config.yaml
hidden_size: 512
head_dim: 128
norm_eps: 1e-06
positions: "rope"
rope_theta: 10000.0
bias: "none"
extras: ["capped logits"]
init_std_qkv: 0.0187
init_std_o: 0.0
init_std_down: 0.0
warmup_steps: 482
final_lr_fraction: 0.1
batch_tokens: [131072, 262144, 524288]
doc_mask: true
MLP neurons of a small language model. Each row is named by its layer, matrix (up: input weights; down: output weights) and neuron, and shows model dimensions 112-303. Each number is 128 + 32 x the weight over its row's rms, rounded and kept within 0 to 255. Numbers have three digits each.
Before each neuron's rows, "fires before" lists the tokens most often just after its 100 highest values on Wikipedia text that the model never trained on.

fires before: "|"
L5.up1049:088085133112155136096098100093159161169032122159109089145111162093157210123182124120207092131105137089126155138134118140164110099095095149150105155145092125129148157107138100112155121123177145061119099135122067114158155143139106104104097159113131109113191141116152155136149134137144156115141082195172137141187150130191074151105157145082198119164162196107092126179137175151152060114176135174167071062079108103066158173151167102155118143118114067121084095129129118190114152071153110178144082105100160103171111171155160131087112181109152133103171094209129192152139155160123089103
L5.down1049:149087128105154177128127133120123136105130163176156132151155060139156115159141133119183151174069100088136170114114127126153174148130091135111158123156110080128105134149160079097198120122145161086118120082126153142112177107146108094157108082121135112104140120112255100149201071114049091114147143130101137173142158107142180095102107144097101144103130133154156140137161142135151076093171159200127167111148090092150158115172151155152171170129109108116126073106116153091110149228123095138086133124105132120114099132134122119167088127147125153132090223149131108112102134133109084069

fires before: " |", ".", "2", "–"
L4.up549:063121101085136130098131136133140088212096162182132088149108067136118116134154125141139099140143102106158165108142145145168132123105131102170084124123099129146139136123094125141117071150110123138078134091167147073102158046141097059111128128062147166089125115113061114125115117087086135157081140104087146163104124140136112128126092080104142155148137109136114165093117133156112122099151135145155119147107119076101084152177135092155106167136154041125133152161114128167089155157159142161154100200133151127180109165065128098159132162159118110141125113139172165112111143141109163145
L4.down549:149135152159153108104101047129130133134123193144114056175123177189196116130137130185123162147153135110084114094159140158135117075114080148119142138152131122121162076207139125131176158117114141109126069133136182153176153104180108099159084100075156130170113083127102094130131106075160113125101139157128135109145138132207197077071126147162126084093143163122062111088096137138131175134108079151110122136100131147157134129063159143079149116095120153138142105149120125080141083167154152128099091105135151135117117103141077160164125091139150198144134158146144104062173151136219146120

fires before: ",", " |", "-", " July", ":", " November"
L5.up697:115124137170138103115110126138112126132158071104130080230110102152152066119147175129110061125102156119187130146181193160181159137175147126197118132182117094119128156139148181130165158126087098102141188132134078090175119167133200108098102099130087201135208164187173109131167151155141100107104171195142113180089181133113071147066107154096109154200115127143076145099121145157130125162119099093112180073145156108120160129132099132126126105165174118135133108157070171136144159127121061157086123108107110097145063163096144095174109141164132115149106204172068137184118078145137196079
L5.down697:143096120083136150094183124139120112068110111184046130014124057131103181145123102095142139157117172151177098118177124131104140144134116142139099158070105104091042115102152161111113178136154090109107163155154158120190128113125068158067106090140155110120109114213139121157104122106070123177121146122159167132101117091079102115178146085139116140137172075175135125154147153139111138130147102082183086144180094122141120109201138146136070145133130124074119169183130121075097115165072065123122123120111130159155132109134151118129159153142136116130081164108139150121141095093102114046

fires before: ",", " the", " he"
L5.up216:145121121121159141170119133101110123126143108139081165132137152136139186152160154113091081114103087093159083163146157123074136176174108152125099150127141073141140112132183142149139161180122129082108140114097172083121113149110178100168160174117125156137175118136153123090153131124118146078155187103148172203093201070197130123111140124060149113104173157152154058238121176117154122102131108111122124092160139100118101132101176097126139140117200130092127081135084103140080130119126108132140122122141115093130121174176085140115158117154122084176122128172058114146146097141156111114
L5.down216:114132085142070124126155112110091167136095155185110196106043095082146122098107124181143170166133106169160140142136149129138144116162170157111192125191135118123119139161109083086126092059131172162141062039115140139142107133184094139113139120133029147078098074188102189151116000124105159105090052158150149120107116064134117101166165157140130120127119100102055161086119170146136109151168125102105098120110086137129118149069082131126139154175141118136138124117159141076133146165114097163165114124069136141165129169128141101138135144082176088108093105143166138080162162097111158107

fires before: " |", "–", " 0"
L5.up451:127135127102185136109158103135193143111041097168109100117107095136124048129085164129111103163116144107132158158105129113137133171139108076131116128173094163174156163161191118199090138117173125165118174088155109102136096087152116101125181131094125220167100118151101086143112146020128136113127114116117110218087144131160129180099091157130111098181163144041136185094124120190183141181082126130140103097172067108076134147111181116133144129126124139118132135113100141085164135116137134168097109154099107125148031145160117147122108114171128117149129099113126077094172196142108116164
L5.down451:193124145168101155208099083123161075151150189059091088156143138142163120145100095157151091129185139092112086167090097125135128149169096102168136093151202122094162130129112134079185179121074079123134113163130168158140121163085053181103224110073127098101156134174083130146082135100165039095204105143134138114133097111144155114122121161127138099135085139170147061111138176150118134086177131127078111104163148098128106136122077123110158120168130155132088116152066148119147113088153193119153119081150095096105124154103117136126201094119161117120147150141126143122179100107152150115

fires before: " |", ",", ":", " July"
L6.up1462:089141155106166093063104111163138124169152080115127106193124094146103089108113103119105006116104167115114093119146126194153100110109205178170082124104152095110146128126142168138147092137132110085120174134111093125199115122162211130129130132167089138166167155159189086165174168130129116090075127153148083155155145162127158158079101086123102160164115163133098143182140133171124046167146129075162187066126074109121113139126110145145142106146141167110080109131094183136130203107129063147136086102162080093143094137072168101159129161137179143137105216160137146150148129137084170074
L6.down1462:169166126118116163159117116134077100130103134143096118047161115127068136080075108091138066173134167091151142056100143119139147112200088116141084098136138156205134144159096123107151087110103130134113204132108151153135173153210115118153180243149132071178104113148191073167083172128168170124124152116148079092143119088113146130133091136156157128126155082112127149097141133141084153205128086137196097105087109123128150099146133076133062118076101143171091183172105125147112137119107133100189185099016093095136115172162090170124138156132084158106120159147188165167101129134080089122

fires before: " |", " as", ".", "%", "de"
L5.up917:132164152108153097111068151167170163130155136223094129141153124172136092058082098064117136097165140159111097120151101169113084167118087109178074169153206139144099134136144142135126111133154115117069125128084147110124167123124137151145145124107199109113079110157127138184111143103113122119156111164189091155140123121107144159091082133155134077150098158069082099085089153121200116145169150148136142126151115082081132171093034112134064115134108155124139135161089155176155186151182086195123102138148142094150059112152153151137122112108081050142092108174142123135138093155130121161
L5.down917:146124131123062150112107076114128134083123149121077092110112116092129158075124103147123070090133139140126102156103146053168153169158149117166066158158196109137145163112130087112175127086145066106156070108112081161138158152097127121122151174116152202129136075126179135119129147127150096111149067135115108155132093176143122148094115115132132127151089139152138111132119116102071075100131081156129157105132149117099105204119216122136166127117161098163149160105146183129104110161148164142083144120117102141090117119146141118080152124112115180198063176141102107144147157167090118147

fires before: " |", "°", "0", "8", "1"
L5.up303:096150149145111121132121153175160112143095066175175120146113136174129136109070084098062108088116135164192121059140154099131149112108124193138115105135175100118156121159126111108151073189115126161085192104087135141122130128208145153130120120127103159092140104191133089131127118088116113134097181081109116124177135109149095146166059097117133149134064121126098148128070153113119139127151055065076102097128084093161114166146112060135134116140137152100155128109117140163085120132159076133197146109167145150119116183044151123169136118127140145143101160108122091140134066144087150102
L5.down303:125100126122121165179136148109149150099129138108137096131146105142086158108188089165131160115118085101131136073095168103095097082127134129142127132150182071098155161115158111129082109130078107137132121135129129209117172133104160137123126162138088074101110160145164096122135175038116133148180122100158150170099173096150164116096085085092081043148107145132153062137190155084077086124140108097104114138162102129166103075069134103111109100161245143119098127124126175123147115108139136115117060111146141171103175077116099114115165158133115082130086162115178133083116175114163068205

fires before: " |", "E", ".", "%", "CE", ","
L6.up279:126110142081123141118178138142114133190079084178133138141157099183161116104103100062089162147163118160115126152169089108111157117117168085206066210122166184160127216158173123160153104173121147193114105130128169097169137152165096150208164117099130154115150101129092132130024163119074127067179114122128151139133178122135114114099133103140135174125130153148144148086085126127121164153176113143145116128106098028132139178109137079133072159109143155166153131123103122159084173148201178132132094146106162126182102091114143149092151097181117117106161092094201110088132068181095116117
L6.down279:163146123168159158121078155101124117112083178124102151205089102084179150085113131094160118138108180124142149094107187120099169103148114132109083143100097125135159185133148145142133116104062095126187144130132127084112136110177090102119155186089091127136108152105121198159137099084218143109112192098156107204063112097099140097135154139144161181061125104192116100094110105109110164128136120114094152142120071108065116101180136044088151132101185117124126142182177103075149086073125124149107121129142140148147219092164142132125124161101152120167165151209139077092056135102119142190

fires before: " |", " place", " –", " medal", "'", ":"
L3.up132:112062185153156077114127112177160122186153120114131091085126102122192129187138120036090107086096091149174062147152140210106153102107159111133149139133118138066157132105114136159189122127129151168113175149120077105242097065199096116116106103144122123125169102150109108094115240153129144104102073140111166144103076171064126159059183107108113156143132146130131186182084126215156133082099161113105130155092137143102130130207116104132118135106106134083187119121128114129142168162172087169149068122122199166109092104110140135147109079135085089140085110127132139118179106126117129156
L3.down132:179094152148131184152086156123131148133103191125136186137147134130089139058121172133151151127116185103120137118122153107178178121127215175115102096128119097167121115145157098122216131112127146109175124132090183144069090153114134157170127140153153150148114151131095149099148157127102100085153129117092065102140126062140106082078057145080132126180089131127143136064130138105124101169123101159173135099145081074189133084160177108121120101143144136166100101167136111113091157127153107076094099117063074114172084097116113111124140167203109140088135134109145127114116156088132161154

fires before: "\n", "\n\n", "s", "=", "  "
L3.up617:102103135124102101205197144080134100147219126138126148176142141128123135213130137073184071081139116116159114152171175122099175151174105089117130226198165096141144152137172149090143126156128164148121172133087106149127121139171154189122169160134104150081130139196092085140103134114154158078154175169122192129086141162148118077116160058156113093166146149048100135159140098105147086118091111097136118128084111123102129114109074093135134121157116082204125124155107110172120138191162142140206109084143117135109144111154184118194115210186125126115089202107141165138145136098141113110
L3.down617:138063156143132142121108115149125121137141093115166145151112142141102090104138153121109147102174152176084095135085134131081087085180131157143174105062118086138100095090165124118081116145127121056117086137135060143105095144140145151159130143138121090174083116118149173118132021167132137158113074064146137128088132113098141152125157134134096154119093115178128166098137096123121126109124142076160138102154144210098151154118212074084094099111186159049132144104157169146092087103126107102113195137105142141082122138061098108108105117074123109102137096162177123121162099174106137100

fires before: "|", "-", "="
L3.up974:115180160092112028099121132120204130136146139088064058078091115142153118119139173135078106109089139140196138156093171163140186088101132073170132194111143179164170138126081146187128105138060104112101119149111121067106131110113174085066079106149134249135208150196123143104113130151174142049113121158211104170136121151132152129155043167109131132148148188136110125187092162125109100147165161146152169053124133105154088154145095153131101149103113140127101114165101105139084128145134112175148135178141124124148107163108107128143180092097142091151154179145126101141144105131139133092
L3.down974:161066147155059091084166143143148127119138152210096134155133142167097128100103096176088131099131128104132133078150167116141112121157177138109202152120109177156136043157151112117144160134147072169090106164140128117128123120103115178123133119127105118121111143138103160143160139110075134086133207101205166138105162133206127061107105116132144143098205115204080171155088112155151122091097117123193103171144079137118125102145110147151121138083087138165107175147124150127090095088113143104181140093127105133094151102159111153156142107118120109168137071087074123142141107131114124099

fires before: "|", ":", "on", "ons", "P", " the"
L5.up19:106147134123133078116054142121145128131090119152116184178160097107187172126148109126090151130138116125122126152136126116087178130192162176148101154116116106169098123104105097137155103126157152046115149145100190137173126091139169126113104152132078142088127135130148152134117140132185198129097132135146133137189112155134066085123117130105172059150231183138174134128142126159114096124079104121138121164103037138138127153172139176151135154118165108132093080128124165111139151092162144154184126165158161099170120125123142174098111174095174122143114085163171101153144135168060109140
L5.down19:155104158178112114103238114127089238092158164130124149147201144110150110129094087090123128128139111121109185118110133140118068089087147135165122130155177152142121110098092155166117137062100125192147076218142118115116124197171117138147114097093146094113120144128098156069150114138108092145156136138173090062125110108169157119159173143142138157078141140114189147136109138118115119138095139094151121096084122071096086151100117074084160143103120089108107159109134145143113132151104115122052130117174184157112129129176148139098162106174169150100143142108131108103103162142122130107

fires before: "\n\n", "\n", " Votes", "  "
L5.up401:115102128145105120075134092095137084114099138092157122065122108155188176148139170135166118095134118119071146120167160126142142136165121094161133122143170123144137135153124085115111147098152170077140125140044170086177115135180140170089154142098090121133162143109179107111113132115189120142083101108112105115143136111111126112126063138133137152173143134106136071166113150171127097125083101106144139063121062185130125113123142118108117139108156113193162046115072183145070152126199136157141118061130142117139088123193194107098188091121094151090083129131175150202213122101151136156
L5.down401:157175093124130156165153103086100201187141156148146112118127140142119197142101147122113145117111110159153148123174095131088115189143073138122153197092151105094164128113119140119121113136150140121148119182058106190079182136165094094178094132159167124134145090072172216061115202083180109181085189126165116145129154119100110149120130186147122086131082160106152108148142106116122156154108162115122125111114132046127160154160103093108117116147129160153152096139124119124140058142097128157100130126179144131165144070165095163109104167145138147142113156160107100097156111176128133126

fires before: " |", ","
L4.up269:141127148154080125107094106089139121137146113134102099158146133180076100105169162096076137100083122116148189052141143087192099124049113101119106120138170163126116167209154105126193126161156099155146131130125126151163048127123155118106161107111092111157145111174130120047115135162111132161123082156175183144138152143143100161088108110122158119104167150167110100102119153142119148110147091095167141160115106123135153108130135113102068136089107141097101111170126077123115115123139108155138151132164156078151094060114120105115139110163144151120065129113178118162105097068137098146
L4.down269:132143122127145134109128134199087141174127087072157122157119192137133150159098138166123127142133153143187092140117154105104112118156150074112147125106110153124055133000130136098162139107095128057147157129154175143078131131119092158098134125142126115072092129113121045111093141116099145128112102158134185100136117116124080121100104094162093097136124116134106124138084131099165145089077140199102151115137135114133107117139148142143144102151141143157149121158153155088086091123106088205176086112120073166148137084126113127143166182151135112166120108105132095122091143089170165127

fires before: "\n", ")", "  "
L6.up788:124120180150072135152152117117132136149187136125127079106112140165162143166166116099125080090134108147150102159107132133196127151077144129080102142185158141148141166163132117116121135152130079175126134084101132106139085177104150045170127144129181157080112136161167064166136128117128153136132078125151190150099101115128170150114099113138196115093056092095117149175083129155086163094072108143132127100069144109114131177138155104216134118150119122154108098127092128138162127117145145124109126083132134120255126128054125168112152138180155090109099156162139121137182069117068138114
L6.down788:115123136138094086126107148152127096098151119130143115200136098077091131160151182139147197070098120118136117085167152182072093115132150186141147079134101082111152138171190134076049156146118162068136135114157151154148203134123108179135129077138142068084097147111164068100139080158106130163115127124147098092131128102154086107172170137141156134155148142141143115110165163115155129111142083140121134111153081123141136106108146144103095119073124102122126118103153143090114120142098170148148076172146078179090088188191109168119129142153155153175102115083158218130150162161089178108

fires before: " |", "."
L3.up4:165131170093099076079146165117138155216126165113077077157143158110111129152073145139145165150077071156203057157153138119160156119096178157136136102087158117174175160178101120172135083112103106067051081154117147132147122114097203135087089117136123162178229092155086126124131164083141125079118123120130115144137101116130137142139140155115126178202095125097112143197119107095132109143116111158138163106115090106126060094136112108108127140216149193159060086101154112148159174165144054158129127143214106092098048111167128098183144155114159089146075111117160145141103114135131127090
L3.down4:162146109147104080141117112118092140112126163133118110127142127141157151053060137133122164134154131099132115080081123124145163111129144190102167158171103109112059103145163165148136130040133096107152096119167194097082108163149108131089114205120158095215135104090121101161120102122136094135082205062113108115131122116148133107095097139224154104145123123042103093118144182160226134149153111110126097168127084161124135097093171086067149089081107121156146110143155133126130082093135151177143118081068146106178162058112158138160134183136126123152142149087148147089091122177111163122

fires before: " |", "–", ".", "″"
L6.up115:096143173091122111157086187133183192136140150140150147120152121112166075094136150118077153062122134143150102115204141208170172117080082126128106111132143144123114125119112106131106105153099105152131161170102122106153135149126134098108075149124185132146142099137083130142145143191096114141117087136132117255135094158149102141126125146123125150127156125175069158086120150116160154113121144140156122126162130106092111136177102118123135166124033150095157123108080112142089176142156099144157070154132128150099103163117119175101128119132111121147162111166154140185070102116142138130
L6.down115:090111109118145142171124145110179092103129100135124125107123136096089152122098116072084115177126120116087160127143135062111149138087113168175175180121112088128149148113128116076106154083190181081097183084139066136100129096140116109127146150137156189123162142129162143141125150124157106060161059118074089123082093105129091134151151076135170116107093105108118143155098178103090165100112080089162148130088089129215227157119127124158105100135083121108147111092165121152191130095137171176143136159199117096075181099192118140125192145117113072158170094110150162146094111138103043152

fires before: "|"
L4.up1434:125119136130145081128112126152160124105099125138106096117119131129125159138157195077080121095137082096175136121195090095134178133127184125156068120157172187145153148151090107150128112112111074125101090142102121151127164103156069121108167102106099120195164108156131107139125149171202086035129162114143147138154123117189183163094126137129159093126148187196113087174147110142123105077133103108067061147090130113151149150108131128130139168096079144128105141147143115165138148145128122116191104113103153132149105155103103111133140137173175148088095131159126143119167123151034131073
L4.down1434:141047120126137145178151171050160164113123154177118120133134119113122048128089110108189096150088128078055133170104179179135083102126042115155122130137113182103087115122120169137156128129164116153145100148175094121156093088130098111219142173106107141126128143104172074142177129176124141151169129117144117167137082120117077186107169075132110091129137179151192127157172149142098127040111169169216098153106132118171146149112136140079138185165144118108153132100112155134131154096105090110117081103148108168102077128139125138173115083140139163133094129086120156087069130117081145129

fires before: " |", " (", "."
L3.up1268:120127127107110078162173140155100078198117097116128151056166106139146092155097067059119155155157131144157111142180156146167117093099065116106150103147227181098113139112140167106146123136140124118139141093131120145182163155151117110127143117160167116106158141161121131180150120146129173129168077103118090167124118103129118131086138140108109117109147115084132128139115149126160092063118127076134147159125117100117160159157136106109090081157125140141131107159085169139121129147166086080160096096115149110157088045131097132158147055118112072120100197139158096095130102082126133126
L3.down1268:148158112110101141028058079146096117089174179169107157151107120141149132116157122121090123127106058110125129178089175134167110171148134157205135104154071170138156071140204050137194174153123100094092112094143102129134096078097194130127161129145151135125156121128151076086153120127125138109145136135115130106129143109173176150124034147080114122129122146162132129081095063138101119092123109154151181147149163144170123138142131103145123141092090100112093139106160152103133153130118140119158148147143057110139103161077135186128112088192109162108187056115128109101143123095116179083

fires before: "|"
L4.up835:151120123074136074132163104118169106118062084151160112091171152134165121102137155128140145081130130128118110092158121131136131110125121085172093132137143141151133163157152068128136107110170129071103141072108140133133132164171123191134140131057195132118106129116128145105103178074112216086103066139092162118104154138157095151179130095163162145165172130118056139163089092112116142125136094102107101121075075130103124116114165113135126157127087092136164132081066130115081171092153140109123112085171136157150121117103159162144112141091162110061152090168078139124207086161056089123
L4.down835:144083165126137198090090097146163168085181112129115142115155147141135105121110139076128081148150109040130103161172138154140117147136105112140118160071144155139078123128183107149165100153185091140157097167107097101136090163078130149139126144127103134113101157125094148099119172088096078169135125135121133102140064089121143163125136153074102110170152190191141185172132179171146090090110157170179095161146093103118187155122147107175086159147153121131088095124109156169108108134103144128165161130077130090142055114151090130110032137093176116140159110105176159133103096155107124074

fires before: " |", ".", ";"
L5.up938:090102132060090111105113085138186146236093069186123063150109152136130094131102179102120164119170120188152135139179104169152125120073151068169103162112114164079126169154120080128131169143104140193111105139161156149126087121121099102129109117137132157072122073126090096110106150115127100055110219118090105132081099100151118102120120138162183157124109143174121159107115132144132144095143138162092122134164173065117105241170108105173137210124052124151142141113157108140106134156181125105127051165100157120103159125157101116087109099123159034135146128182145127104055119123100131143
L5.down938:071073183128158112114100108132111069114080106103166162179081148139124110118146150180142192141131121098124162093164085130130133148095095107143120106142110162148120126128166070127074181079084115155171104073158141142143149113111130159158142076214085127138139131110136143127123121090160087101154145156165170101119141144185155104163100158149183108132166103129147080161177153099174152080112138156089172147118134152160105177089120172176172090156151192148177131111134148088128131124140202192039075146142097168123109092140077097118148067132126115155080158140104092018172139164140145160

fires before: "\n", "  ", " 100", " n", "\n\n", "ror"
L6.up462:129160122158093139162094155102120116162163130165072079101118126148112156186124147089115075124078122112083175080160155138116174083107145148117124139105112101084121115139161126117186169130090122148161164149088194081138045131139150145131152137113068089156081108120144040122111161162152101117079168151067172099174120123159148122122051168156177155131145171123101156122123125114060091161106124139126118125138121151136143096087126145153127096136126118156097112180084130095100131089179142124099090079121069118174090139107126210127118159129138066103147132106100149109132120064069146088
L6.down462:154184155046131188131088116154130100085166045124126140130117100092124127132139215063096156159067142162063192116152133140067142164076103143121116118130158063090090122086156148097156174158162155064162169113099081130091116116129071140126106118181073061173141149128186187096133170139125135105159111136115062153149155138130155089127153159132087189144132104196176161113165115183111168192080137091172129151051092126035148114137153185112146113110106146089115155123114161191147094085116143149122174145107121198096082124132101138113115129129151114145116110146099129108179151073141076147

fires before: " |", ".", "ria", "%"
L4.up580:174133156176124104129133101118127156221104116172118141170115118138178090117091154039166127066067157069120134102148171145110095129092152124109153134109156084096110165112136126143156146142175126109127188126075154176141126140255121107145153166160153106098146140139138136176079119131111160094115057138107125176146116142112119133075113172142132155131139137110170159154152077158132076114132123150116100128142149142095134107114130149149109100057174148094142136162092128145156195081166051177111123150160151103075108176123164099087155091115105087081147145143183149076165147136102080138
L4.down580:191161155134132139162115128146090143136091193111096125128151053151171181139121063149125111163161099078154083098114127112150076158134142164092144106109138098092153098139116110130147109140065132107071161086129128119142113127123148116166065134125139122106112100125147112114045124117098085101133132057122067134119056107180154144133089138140142086152153122141126057131154099138122163162116119117102088118135097113152121177141179088080161036105141105136131045155179124143133133098124097150164173107115116128109097125131134133144119122141255136191087199143156156113139149150174163083

fires before: ",", " the", " he", " a"
L6.up738:124133155093138129152094147125154122133170070156094127145115121149101103144111139116172135121142146075135117120189133122123142149168104128108106168110122095160148124136199120184124149143125143052140207137139170089161136145118142158167173166054145147152170077179173148188134142085132098086127137120133095236143154087180118132142104142129077115095143177114155092136136158120124080111106040106147116127148096103090063121109070085133122124134186106097109168170144139128104177124134112084116086102180107124119121163164063157107177137139123079131096108176108144111118043100159178084
L6.down738:161150095152121076202141123109095182177087170102129179151137143085165123132116122135162120133083110157186129131141118152143152101109094127078148140172115131114156115109141180085101094077138156200119092060091223180115132144061092100124161134135087136040104102142133177149162060119132083160113091185194117159128119125139089113171183177124151148113140099158064163153116162100146143128203119073103088120128107114128168170095079104072123162168113155085116087132132154118112132096141138162150130134107094096200120101140099110124150143137170132164143141151149184115174183127128133090

fires before: " |"
L6.up1254:133096090107085151132090099154179161161130078148165081166164100193089148103121110108083130122083126160160171102139149122159141119130118127132114145151128141144146149137193128156204164118149076154112137096086098131132090071146159137168129139092107128085149083115112076069155171092108130129106170104130162122158105134133053192133110122113161114160073129151139134186131124112070164129211056073064107119139139116119118108141103104070066186095134156135093082137169136159157139093145108107189098049184111109138105124112106107182144077183129119137082115114145110147115107087116103099
L6.down1254:113083134133138097172133177130103169092128164132172126102214132162195096162078099078135092162129179165120121128115131124142104102151131131209083128129103087101163117125118140116133093124093159118172151142166124194124121135086068136066185103143128126104098126103137132125152198106076157227107064145138130151114125138145157145092085079142127088114133128154165102131127095127136119120099101175154114134098119085108135109120092082089113114177144105208168158120106191130112187122113161059110182154137165209131128121140096118106147092167120062174143106118133199122125111142136157181

fires before: " |", ".", " –", " medal"
L5.up215:119097160133176089156103115165180118167090040105110127155163145098137102108099148046085148146136080141124117128155129109102122118101193128217149127105145101144096206139067054192158120129146072093092144143141130154136097099117105142078130160123159109079109136162090149124139234168094066123138094123138091168141151121107124147133127147104117128177133185049122112146116180156130194123077087116116091134115068127115133155128145135148115077140113116113122081149124170137160193152171075083115021157131156089166072157134145178092112164125115064072102117120158134130105124087140157161
L5.down215:131123128111161173153056131123145118079136141120165122125165163131157136125121165147109120087101125137090163131110129199078120101161109130133152099103148125075139123169174106075147084126031117098063129078133122155176153140139152076160129191138139144130124083088110086098113063115112182133159126132117033130196116144145156129141153126105130092148105138143102128080124115141158214124089081092176057149101121101153119129108252118112156141110084126188081075148196112095120122133088167163116138137148124117131148153063097119114080190123162139184135179183113138067125138182147194151

fires before: " |", ":", "'", ")", " 2002", ","
L5.up78:176141167116162070128088094132134078143160105120133062047145117109134062102149122147154134110097159122166143174130189151123134090155148118176161107043142125118107102147123147110150125099100084074137122094137118088107133147078067096112146172144149205150101158139149123099148126202148143121097064112186126155145186144102149128150094138149136103096103096116150226196153074162095126132146137131072181093123134119098156153149161133151132109090136146080181149156068110173159138119104126138093153150127153107102111221144187101167149087140093018078117215159138097063114071085133105107
L5.down78:111089134092134146148131106110152145081172162084125188134119166119125164134132111245086169138175114095157082080133125091109148179126136136087097137190149161159141152137106100123156136092119100148149098112045133166142107116112101143144101116117147067093139134131100161152108000111076106135144121118120194119127135082112137108139169143042099154157140143141167104063172181130128158099062166149131088197084154132150137102098111113170117144172106143167080095133179089116124087157155170131152136141129104158170099090144131146161123174098138121125105082133098117144140181126135136097

fires before: "%", " |", " km", " m", ")"
L6.up486:154109132158122075147158141138146171179179114208153109118127076152135072166149121061082071108121075073200132171132073122090163112154136140129086179200137077037166168148117132131150107179085093163120097104102102115131123089161188130174123114098104137115136152192176133187110149128095156030115166138105077125156117103104190127139166115059138091166120154144136144102061170143075095102171104128100097130107073080162106173125136097141125161122086156149135113156165039171108110119160107143140144072178147083150124104178106167202108138159165154093086142123150094151165120098091146099
L6.down486:153136134142146140187155155119145155122109110138127121125171090092104101148106098155130133134143163172136133142078111125162066130158103111088103166095122180113154119066131137190145146137166129107122152083123169144105148148196124161098131151124109126132098103146145105138165111225119093155163140072120185140094121118096129099091159094130064153143114174116179076096175117092141142098136170141168099118113152098120106112086143118131128162111122119103175149143089094110142136114165095134097151204129147177105121097153086178069159172134080095165118137085110173138168132082135123160

fires before: "-", "|"
L5.up1431:136112164147144101077115174139122154104080096183111124111211103132135157146179204138190136092196165117187119132132109138089139154080057063153067198141165112156162126102133156130166101111133131166106088130116142076139118098130107056067120139080112207130119081134125155085127137159095121164108173129135123157107142152140167126092107116119135158116117133122069152115038168140171099129134157103103141161075114138156132182167083113165170152122092120137040124125117190111080141127132110185085134168108161132175078158120117089119126111125122090133120094232129094117123122146114127139
L5.down1431:145129152099178113103162106110093110126136154179188125119110155090142126194125161113107145146172176075074129110099092137130139113174125125133115143073155156125142165119140149140149164097115164147141193178143125068097178079171103131133089137165151110104213153090154108178186135216139026133137095157111164129139171080111067116094183085124116117097118083175109136150191164099116119096094122161182110118092099159122101065140126182166124063132149106142215118135145181052156087115145094161157045108161172130135141070109173093158118151158045135143102123152139162131106183080080153105

fires before: "s", " place", " team", "y", " |", " Championships"
L6.up1480:126103153114155113165128109132119146126116130126121159072108123125134097121105159065133102147104126133085119110119165172133133164104108119163137107085165155121105100174114138145138139170164143160122137103101150122151105142169053152215071169157100105132128052143141110117113116146126210143119060143067118150172102213085109148134143175127170151122173121115121112157112125157127145101098117103131147139069147105109198143158176062118108121119165098144125157105126091164109116099138124137140069112151146148082126133093126131130135116155055093095113146159184138094120093117167141110
L6.down1480:189105134146149134142079147142116134159110055159122176134146089148118148115153112092142136144095149083147086117160112122067095101098071101105192196135186122120162122105126113136125158127110101103170114129167132064099192132134097119138123169195124171203123153179183080158081137078122157132032107147116117179165103126136184106137139123116141127143136159054132054089119106103158122131114135141210115163095100020154131174107103107120160146155138110079117129088155110112092169211175126149109104119084115087138087102058151175084137099158104141129126143151149090162159177088153205145

fires before: " 0", ",", "0", "\n", " |", "\n "
L6.up404:189138152093133092129151129126153124165165128148096129100134103121132120174122104086074082088050119145165123162115151119171139131158135152179081104115134118142142123108127154152128136137120127169161100128145129094147108128098181090176168100100106113111141188223098106132159184128128189146119104116108125189141109160139092093155122126157173099214151170136112136186103152130140150087126158132151121102158112053135162125148144077083172141180138136139137184144118070153109145148136121180116077165145161087122119117121112120111128152181098137117087078150160180115111075150154088125
L6.down404:130144140098097130103127113122093155129110169094111158105119146192137096105122122173072132143101174124192092153101175148106127088107119140083162121175124145161140098161097100122077164114134150085144169096064094072123083069167201151104104112131188111127108171171162129179124123153156138111106102158108087070102214130176121140144128139101139090149089123100136142067138131132058100166103108144132141137122098184255112143105115148118158101152116123122135162132185131107139147127137125170059135147114065136163110063176152091114117150088167125064134076121143135154140174179135111136